Part of a small language model's weights.
Size: width 192, MLP 768 SiLU, 8.25M parameters.
Architecture: no position embeddings, biases.
Training: 152M tokens, 9278 steps.
MLP neurons of a small language model. Each row is named by its layer, matrix (down: output weights) and neuron, and shows model dimensions 0-191. Each number is 500 + 25 x the weight over its row's rms, rounded and kept within 0 to 999. Numbers have three digits each.
A block is one neuron, or neurons of one layer that tend to fire together. After each block is what it responds to, as a language model described it from the Wikipedia text at the highest values.

L4.down61:489490506509451499474526454529502529518505497507512521508523546494464491470494505493514503508511494509492494486501468485552486480507499480540503511499509508472413522485474482520496480508466472533487516525495498478527500510464479496508483504491534489448521541535457513502490483531492535501509505502528489499506498512493515456533511543475499469447525488460498498524503505489507514518488497508499512514486505469467514482538494525518536547462467542497523499474500504503448477525501471505518557445480503541513432485506526468483457491493581493519484521516558499523481454517511531521
L4.down86:465476483493491519455497489515483493511474498514488498547455521488497502498496505493502482479500445496475545484510492496521467493485439497528530483503517539490518449502456541492505515512508544496486539509507518486507536469545508519475498427544550537513504532521515471514480510560483468470475492501516485481495497523446510487490474486501511465496505529514470498473514494484442525501482477540518503445488515482536531488509482534529536467504543509548564523488474551484509479490495479516498529506540472497510505504500475500494485491492494509488503475482495439510524497541518492477
L4.down153:488481507558489461537502471460509465518498532508490517507504543527520463492511561529529530508480507508499508527480527470517534542526496463550518533485479524460485529523527495507502452511544532501491515490491519484507498532540495486475484493517494503507490441540516451537480449480480483509463475481508457508536545545485496483479499482505508498517515511477445512529468444499491461522526501522512473509541493485476476514492505497482441486506489482493478518509494485489511463541499481464488497479502501445497472522494516490533467469535512533502494506513512489451478482513532492490
L4.down554:480466475505501479504494547454508513559540510511495516513469512566516467480468549456475467496497531498481456492501498505530496517526499489457455510463520473536484526476504470513483545505519511537553495495500528531502510479471476502445520481531554513527487482493506475479449476490502485514504503506506491487470486531529495520484481511550518478534534520475484509540487491506500520541453532537516496490533487469509477497506506497515480489483500526525531514494509506468503486480488477516516533503510476465498472479548512505435472484555459496531535473513528483496488487474482509478
L4.down686:502497501487513442520505511530495469538478536513553484520515456539514517480507493515548498526532520449486497522520501528475491496523500530477507466488500498536537474485526484522479463444460488524465511466535506517461527533474479532473495465490532489485513474487430486508482490509545459516457545513495493500541523515520521513504492452530470496504532516529511536474498512480457522532500475472560534520528533504509489475495435489494474482498474491497473499508453514508493486495518510525506501531498487482530468507498483537537514515490487490504518480495509512494504471535461483466
L4.down712:486482500497526472459492497499481474518523488566467522535499492481504480530447520521475511499491516542532499519482488458537447549505468538540485514488520517515447499481512514430504496500501503508520514458481484462517484500490505484500455522472487498481504544532506460496503515540478485526464524505486494502500502510522516474554492531457526436489501519498511530448487514493496520479480492505458494509526454487518534504510499551500527467497500511498499510500535483500490465535498490513497508504505537466508534507546470531464503497483472448530520531478512476486522510497462553503
L4.down722:521503496483445514484563468501501542503517485497489462525527502469508484486515488507530515485478527507507464476511490503501490550520508508531532494562468460507484504490480482483463525516461555501510526487502495494484555496512488459510491477477474493513519480482498523519527443522508533516525486509539490528511507513519501532505502459501487484502509512544446517431503436501519513495502485486483504525503472504510542552456475505500490515511466574479514542501506487519451473493510445479502527491474521540466493478515447524512466521505518495512481498509495507479521501512511462521
L4.down758:516493515490487512510529532508504487488485496494505459491501506515523516522458476517539550466528531530491503517514531494501471486508518488508448535483489418504491502506442486503533497517457547536484492516514511464521532484513522483487498496521504503455509496459519517473519458497470536519513478488513509501469480501502476484524487540487525479488502492494460470502503485474537523482508498522530528509497504523461540508500522556502485488509505520514497457534507487493468525491506509473494529428515502463433480508515448524463472512508537531471493556470500494488468512500461521564
Responds to: The word that opening a clause after a noun or verb (the fact that, discover that, the islands that), plus but, when, because.

L4.down16:508499454472545487560500504500486558495479502471507508478527473551454422501467560483495508547495509486495488507478499514533553544490465506477451471458523519505503514491480524535519486488501480537503486469519509500471506512542480507469497494519476498539497509500482500502504542461488534551523466515529491537489514463489481506533458471511526486526490504530495479495481488463495477489447495527515497554489496537506487493507503495528481499473468534479474540500510534463475531490473482475492499523516504502501481499484495531502501492525429509461519534512506483515527504485500474500
L4.down132:468468421465533489492448501533502472447465509516482486490438498518474503527529499553553504510476492505514484493516494505500506515443487510466505502508490519474531537510482541479505486514494485512457511515541496516531484485478516512484534581519529530482507507489523533507501504517520528519531527483489517501495503494483478499553510481496505537473466467488504448517474479480494511495497501475519521512474479465513500486495481490488476474469555500507490479537506494515541511547510490486522468488509497480442466516518513533481530536540454489493489510449501489544522501502521516507
L4.down162:519466477461474477535505478486510517503481535522457519522527512501490483531473530522491465493497478512481510539512483501519526512478525512499516508500474450517530445518506532473518535496451530483523528533512518499493475499507460491401486516467515512495477536482498501486511497507490512532472553454519517459533476498501510493451518470498495521546502533498491519500487487507472509530486502487503485510511501546506527456497497493509468514480514505491530524487486507507496479474491447484475493535529550468533530469492492468505469469437490507524528508499480547507530510483554467538
L4.down276:460491512517528518498537486513439530498512468479515527491465561504488487531474519470507519508479541493518511500502491512469490493506487508535524557456496528506484498505456540480467529477519545567516529508511484460491477490521494448469511502530548496485524468486510528514510485443540512518486531514496499484486468547534525545494498523529479507473462473483488510481532487473499469504458527507521476492493507524524486511478490511531500504493515510471523469469512495483510485428496493534506499514537476533474500520480470509515474489496480486528556531464459504471511459503491478502
L4.down344:452485487526530462521513487501532477536530491475523537523512466516536477506457516500504532537527480505473503544497495564498480483521510501508501479514488465504496490522480526472496532518502518455521503490499492508450506492568441521508490479533514516483469484496523493507472472494488485517502518514480481532542501516500464475515478469511518510549488466475491486491497497471497562495494527431499515483462495480518481508495474530514470508502479466536498528527506510480501541481525491507477529526514455484535472525518495539508473497490519482469474470465518526573504472515460476454
L4.down379:492479462498488509504456527452520512510470497516537545514527540466507461519480487539487479531530508464472531519464451473498511508513520523496443476530488483465496492497488537532523477483497508488488472477499485514488542500500500464450513485468469520498455496506516526480528562481475454530497489531540458526541503515487504489550520507497491511508499490533458487525509449469506514455535517500517515550511466525531522510486517467495482495462499518525556514476517524486481517512505495459465473497540532505497506478495526508521526491505477492479486553483536526514487480493493469491
L4.down526:510468516515539504492500465490501497509483534484565470504512478497499480523498539485492500517477486503503513514477494511529494487560443518474526520482496483517494465508483507501519464480518533550493462484507483525513495481491533519513490452529525471508526484462498528490515484485508482561532483492451478503476514518522482477467498513503522494472501520501449528422488527499485478499496465509496538525495491491545479501494517549492495439483576493513481458501457485503469523519520547479529495502493468503484475497494501541487506535486476448533486528501512487498495529449499544469
L4.down575:487489505500493482475454512521544529478477446522482460537509494500521517549509540504479540499535467485463514522466508495497487494511456506502474460506459469502497491525493498491494493493490494507469508506509530511445481533465504507502473535561471540477523490503506510462491550498495493529532462513511501511455539529472491456507442507471445543485515508504529479462523546497512544466513479489504524512496482500530480515494541447463481516470502542498477504514499539467532513538498476501522539497494505532516533474475528513498481511475485507475539510471495511514471514491496534474
Responds to: Word-internal pieces of words still being spelled out (submer-g-ed, opport-un-ities, Emer-g-ing), hyphens inside compounds (post-doctoral, semi-finals), and some sports-table column cells.

L9.down170:492469508470495515483527510498488496543514443480512502525545478475536487533504489486504529505478512557539503469535502492521449529480513515525525506500552423507502475554485512515515510443455484521500524467498475499474516476462486516454484521526488494452478490542465481539544477491526483504528466529503485515468478513505491502490512493503479506477515479510530513495510494465516495545504482507472499483524511534483513509516484468528487506539468504498480505501544476502499479476454501521503522416485506494492513493501489510486474545501541527501458545476482515463503532494503472522
Responds to: Words opening a new clause that points back to earlier text, mostly relative which/that after a comma, also it, this, but, where.

L9.down735:492505507505482552466467513475473486510462508533510536527495528510507475534500497528441548517486521533503460495499516456460502545521520498478467501496501483526494524545524479481488482461484500477499480477507522477468576521518459488491489543477465503462474504518498510540521514524493522525512503562473506499506471514473461465507505486515481530521488488483515499463523506529493488547454522541490509561489529506504517467484450473538494461489501473502539472467542509530480507521477516478501479494493481476477478517523483454504538524478492502482486521530520497532475486504463493506
Responds to: Fires on tokens joining the first part of a compound or span to what follows: hyphens, dashes, apostrophes, mid-word pieces, e.g. grand-scale, sister-in-law, 1833–1918, magna.

L10.down119:501491514434507514495515479466490491460467489477477508519504476471491508512513492501497457539486512529577507497535532509484505497479511489458542523486512468475530503469491541463515516453522468462486493524498430519526528436511489468533430513467498522482506479507541509498545510476523531509488525534516556475488479468492529511469475520523509477530481477481506483522515508501498486506464495531566496460476496488473471520493496492488505484512535500499491499522490527470510463485491527518463496497516486471502509501514503504482511507491540479527526518510487557529493515550529514504
L10.down336:494503513473512518510493483471477548496479483537504509506509494497481450478527506497501415511542489510510499534510496502515489532468541531472509505492529456527470507517466497468462508521488515493509466530491502528518502490510535485532487508470493521506490525535508485508515482533533486505515521474482514460508486464504490469495490467483524522581508528483507519462513532483503522509464465498484493424438470477511506517488500527539513561515491492446460491508523526498501492484519476491483564499515518508507494554504486522462491496489580501499491523495482513471483487470520512494
L10.down349:455486501501543496517526447480469480525501499535488500517449498497514496494531508494444479499526488506539489494503507474485507516489442495467566474519501445515460487523521512485486490485539518503525498537492540508504568490496529520510541504492511483525489512494450492494486480502503523523499435501509474536493508533498502489545456490524518523505505517501490557516472511500548487484509504528462491486473512525494498511522472532487474505457511477470502517481477480481483496509462512505498476527441480506508512562466479460485442531501518531529544512513513514493502460488528474503
L10.down391:533467510483528505516508534489518456513500509500562548516490478499473508521544489542526560494458475489515461502483492486528442520491538493519504499513539439497507514519457484491451519519478519462517470470475505482480523524509511474483529462511511486515491468468543482495512473527505496446454508503504467499492509524515578542472490506505515499483510525474487499434558531514480516501475500510530494511500509522482516483468505473498485515506544513514476464481488528522484526533501491536500475525508520497519470498511496503514531478477436528485472519480494495470513516495504507533
L10.down504:473524517522512463512491498483498513485478448478544518483530487517451505502468551515467475489502488478489478524484501536462479513477544472473470463517526502538453558496512489495509532513513480503507542524488522504494479467518537507508540462496494514530476511485464506548466531486497487524476556527502456490509507501536515495507447503488508482440493548509495524489486538495496536521503464515512525538489501481489494497474508530522535428504501487498472515508476473542503480512496517470529487524526473500468521469470467457532491521455507483513485541529462497491526505490513509525
L10.down667:523529496511458520535486501470493517510490507456567510505522506517506495453469519450484563469494527494531530504487530512500503487527592480484522476490548516484491456468493493482532503480488465510455499486491490442473534521452467537461500502490549447543541505496550495522529518537528526479497519478491503484513547498510488490494514483502497474511514516480489502496478515515480516538497504504474532486503498496501536498486511500506470504494485471510484484475521527505497502516485504467540455526483480469489470492510463521496486486498433518465542501483486481503493501476499529466
L10.down760:528470482514493514539516503469500509450508539523478487512497550524486547500534491511508494531493517483561525480514514474506493515501519482535537508478478466531457461498456493536508464519496491486524478503514490456507490504471481492500526483452490511505491492494511468535490530506448527436507471470489515441482463487510526479464486458511492531520507500522544518500540512504500483476523540509506491556510448522468498535506464536504479470507479489530520497541484480464490471500468503519457550513481502494501463544528478482499498509525481530463489495510512518504492539494541499536
L10.down767:472492483497507482512514519514488520479522495505511499509465518495536507514516519519461486463466509525531505488536465491557481477467484507519508456496495424454442466508501507517492488533483469523502500539509467546497531522484497487458478487543516509468533515457511496539518466501523459506521451565503515502537446534507514520526491503511526499458484478505468507493549490467490521508548511498474525522511518495526505530503501472533471493538467526484453506512484494519458494474511463504475522462538498543480458527479476507506470526526516503508464506512491470511522506503498486520
Responds to: Determiners beginning a noun phrase right after a verb or subject, mostly a in "is a law", "notices a bruise"; also relative that/which after nouns and sentence-initial Some, They, many.

L4.down93:484529502411505476506473543531528463484474502474477510491466495508477481493510455502468512496523503516522491509520530517529486534520470516488492501517517508525501482557496523474557567470502495499518477457492494472483485469478518518565459501531477497504517462494529519486489484507524518490511505502543502506513469525473508491501487512464511457541477535449487531467508478474491495501480443506480480483488521524450521508489527538509490529482503504551514508469473529515447511503511504486501514500495483492525485511499470453529472502491520504519490534475557529474496537531486485536
L4.down124:504528532477488517505542554509476516486543470523518493528442520489516485525527513495467506510470496489503512498446467477510480550500502489449461499488510555491459512479457497484495489455460527471504526522444479504521526511506469502478483486482497465497541468506468465507514550493484515482533512532500484463488513538502497509519473502494511459473494490511484498477473530494497521496497504509544503501546554499491476509534513533480490546461531423472506537490485483497518490531513527549504487526511484518494486480501517536503483505522462534524484482481514496517502481495473565500
L4.down398:488475514500510506501466566488484519511508499540539490517526509473515461484526508475452546554518545472462528521484480487524500468499543474512503486526493538462467443464496508528452549483496457517528468486521478527479491513504470535513540469496502458545510507473494494473479537462481510514484485528519473488493464551503510496516478528470494522515492479503464507543524525490502517503517452500467548524486474493485490525524492509478500501493464503486510518491469510487542528499462494517463498489502475459499497491540529522483518486509521525449507455478500493531517477509514495536
L4.down445:497529490560499517546509506450487544502479497511507473521505510440505430470514510545466513509507490498487511539498487482481506496512479473515489512500530543498555501529518515534505496499508526509482498542503526499464489510492491517472505471512516480504501495474493555536445513470505514502449409489493516471469496466498533487480464496498487441486481468553523525504489470503462498509538495468528535515515504465541516519520476506507519528533526507516494461522510488504490543515538474530491488507501483505505461497503504511482489480521454508480556486529502492479488504461475487498
L4.down713:454487505480546542490498502551556514497518492471490520486521522492483519476523491482491511516503507459517488513511517485522500527451576467510491493479517477488530483509470482511496496501500510499454484499511460498505500503522520500484475465501471475542483518494529485503518506506461503510558495483483495527503510462422519502462463507478500519516501520468476480455484512553516527494510516517485508519473478457492467478500498523476519482503480469471503476478539481498575487495545516489501518495508503540487529520520543506510515518469445535474498560526549520504461523463508486491
L4.down735:496479503532492468493510468443495505521473453509538486491476480516495449514535490478522504500518473470493491471519454497470500508511492507472495477538505474559476488488501436509490498497472546502502448511495486546498498486500511519498517501486458508470491493517495480473455470450477502491485532456510518516501515541507508490485481516477536501519469498510494510538491509512533455504518473491517489507530503552501482523487560462521474476487513472505498456520534476507528544579484461535518511501544549496519487517521508453482503506482515514499504515513493517542482510505560496542
L4.down740:491490502481516520531533471490526445485484459469513492481491497459509490477522493528536483476546503471456477500490486518525465520487492474532490493533478498501538521480502520526523498520492530517516494529506463514534532537503538548494509512520551530497499471516471498535480503501443514488484531511512505507517505521510484501505458540515456485520483504524478485520445511530499511459487494517498519520494491485526519479510469505523463514533473445462530493419457528487500462511535474503496464520472524506525520493441495460466542482521496510468546533511482518496514510528470478492
L4.down744:462520518516552460511484478500497452525464481496529495499485476453521469454478465465483494488495517497519502500520498503489454489525491510478487466453549525444528486470504501513474506510470496539466509518503492532478536494486500520519516499552476474461527493496454520531480509475481483492517551496494460495508501504486474523543547501515476532531542522499505526524553482499444475486534457477489525538507527481491492466492520456529504521525506470528490535502501487439525474497487520505514484569490505494515502492518479492500485493476485475485535499490527496533479522539530497516
Responds to: Middle or second fragments of words split into several tokens, often right after a short prefix like co-, e.g. co|up, co|in, Ante|n|na, auth|en|ticity.

L9.down108:498528520534438486506479493537478500500489503485456479497455493482482476504508515500505538453528465544540516476509535518492510476520524515508528495494476499486488504507488481521505516492473492517510495496505484510487520471483536471539484520477491459514472537498516523463500448532498492474504448477467542510504513495489472469534512522545500474510490561511476499514524510487502520555505459477461497479479484474475471524536490499486510515502482552527515537541488514531538526505497461490505501495470533534516429533510498478493526474490564469536489446505476523480497448517514492500
Responds to: Closing == of Wikipedia section headings and the period ending the paragraph before one, plus unit and coordinate marks in infobox lists (m, ′, ″, W).

L9.down286:506528485481567509540485494519522518488463503509516481528527485472463521524478478514475515501505544490462493529545491531478506532508481532491518555491477487515490486501482481504499491508525528476533544503552486524517511459506548499480520495492495486461515471489507479533454546406479517508466481497510492480484500519472494506529462550535466521469478473486456488467469526484485475499477530503493475505492482525495513535524526504445526490477492466520513484506477485483523497505497456512503502510521449488454489501537511524505513508516541514513461464507535517501511508500453511534
Responds to: Inner or final fragments of multi-token words, often names and titles (Thames, Lajoie, Aleppo), plus the last digits of years in tables (2010, 1950).

L4.down150:477473482568483455510504490486484488512482476499469508524514574541510523516462506481501472490494491513490475513505517520450470514495526502547497489490490502562469477544466497488508452496435510477465498492489508512503511508515522496487537513471495456508484479518515506448491525499503469501456502501496539508548570476500496495471463482561525513531502522476513473517523490492487503509495528534506492526440496546505485521477505487523505502544531511502467495487509467529535446483472474518541502472513490489512489529506464500476477504513555516509499461474508495527475503509518516490
L4.down250:499507511501539512512489491502544533479492438491513525520516471514477507508470460479489562465519511506478530512498516469493491488460459515506493503508499458500477487506494511512503505483488507480487444502497501543494555498514498519534512488488517465446527489518475509466463513490480579487535499512495495492458493529514516503526501518497489498479503532472522514522542511547582493484456488551525510504511472520510522539444523489478514553508499513531470478483463478504503474511495438500513500513494479455507472491505506489486488502502491476461503521492493531530501491445497553534
L4.down282:527479458484478497541510526487532508511467504506503533515461523491504502481517519510504497469501481437451502507464511531474521504530492510477495480530457411467482504527498531487519517546490516525502538485489516486515541505522463477456487485530479478492485515520486537505502531498524529488547496506498563511538490471518504500513474513428515532488512511532483471534507528492543482511508530534488529486497493525502498534463509498504479479495482491481514530448493497474475464502564512502479535490497516499489503453521467514505499502434511517509525505511490490465525500467452513491
L4.down375:505500477520539471466554506507525491516499490461471518512479517508495445505525477505477500483503530497538517535495547485478535514515543488487532533532503463522500463462470457469463488514482548510503530511451472517460517513533481489501537505490510543471527475465458491497479489520487517522495467512511500489504476478493461487510463537478465537487506473512460500519487515522512487518506447491517508533500520513518511517483470536491498490496519491488525535500502482554570505489476479539475530449498498500539506513462473518521503474460490455502511530472518514485478477513437504495
L4.down441:539527521505531491518544470527498546460516463508494464566478483516446509477515485493487535460462487500496482514514482499533521478465470513555515528485514500537473490492488543503506492474484518513478515489533465531509443463492550524536463501486500464489540483444458506508486496525517521484518485510502460495472491511512471509546511520463480502479541497504533472498490499525512488501517449551505495532492534486504476524482476491489537498502511484486463524524489523532499463461512490486468465472489505521506488487527561522490490537527470503479523507479486519514477480480511518535
L4.down485:465494503502505458505512535470494473542501504514514506500501536510444483465476518485467510494489497469555517520448458517515570477514518534526525509473515462511523555495494463488501510486550497491523504495508498536489494521523468502497475523533467487489525482493439537482530477497499489509498520466519468497502568529489532486501496497483490455505482518466508510482540506495453506560493494481513483506521491521485463565547505498473493503487513506479515478495519493487536516509470497497475479493531469476494524553456501507532486476496466541518472520461499502451470480506487511522
L4.down641:482488491514476507514466459477518454436492491494464509493493521465537469514454478523487468500461506525519509502519466520478464497487490463493500486474543514503501501474535501544516503489496537469509518518514495501506491471511485470536570448472451436491496493495489485538498485471506553491455529496503519514516529472505497528487511532500480499474509521465488531498507492507513472457483520533501537548537457469492486505483492511500481513480501513424516509529530481503527520495530498515532493531524507523455477503510548500531551503516514500513490532539499479542516481471505525493
L4.down763:524494512516468498470523525458520490453519487465502533522489532484511462509479480518505477499487474493543463487479528487514485477550529516537522482476485446520508540514537507481507505485492524470511519509455505500495522486494506475555488502501452499517502485467429506475480494529527498459461492476469488522547522470549478459485463486492531499502470510512515527464503463518521511507499484505481484500503579497479476490482531480461476500513511530526513507479513521519490495489530517514539509520513512506500524506506519532537471468428539519523468469518500557488514493479534502478
Responds to: The closing == or === (and the following line break) that ends a Wikipedia section heading, such as ==Personal life==, == Reception ==, ===Albums===.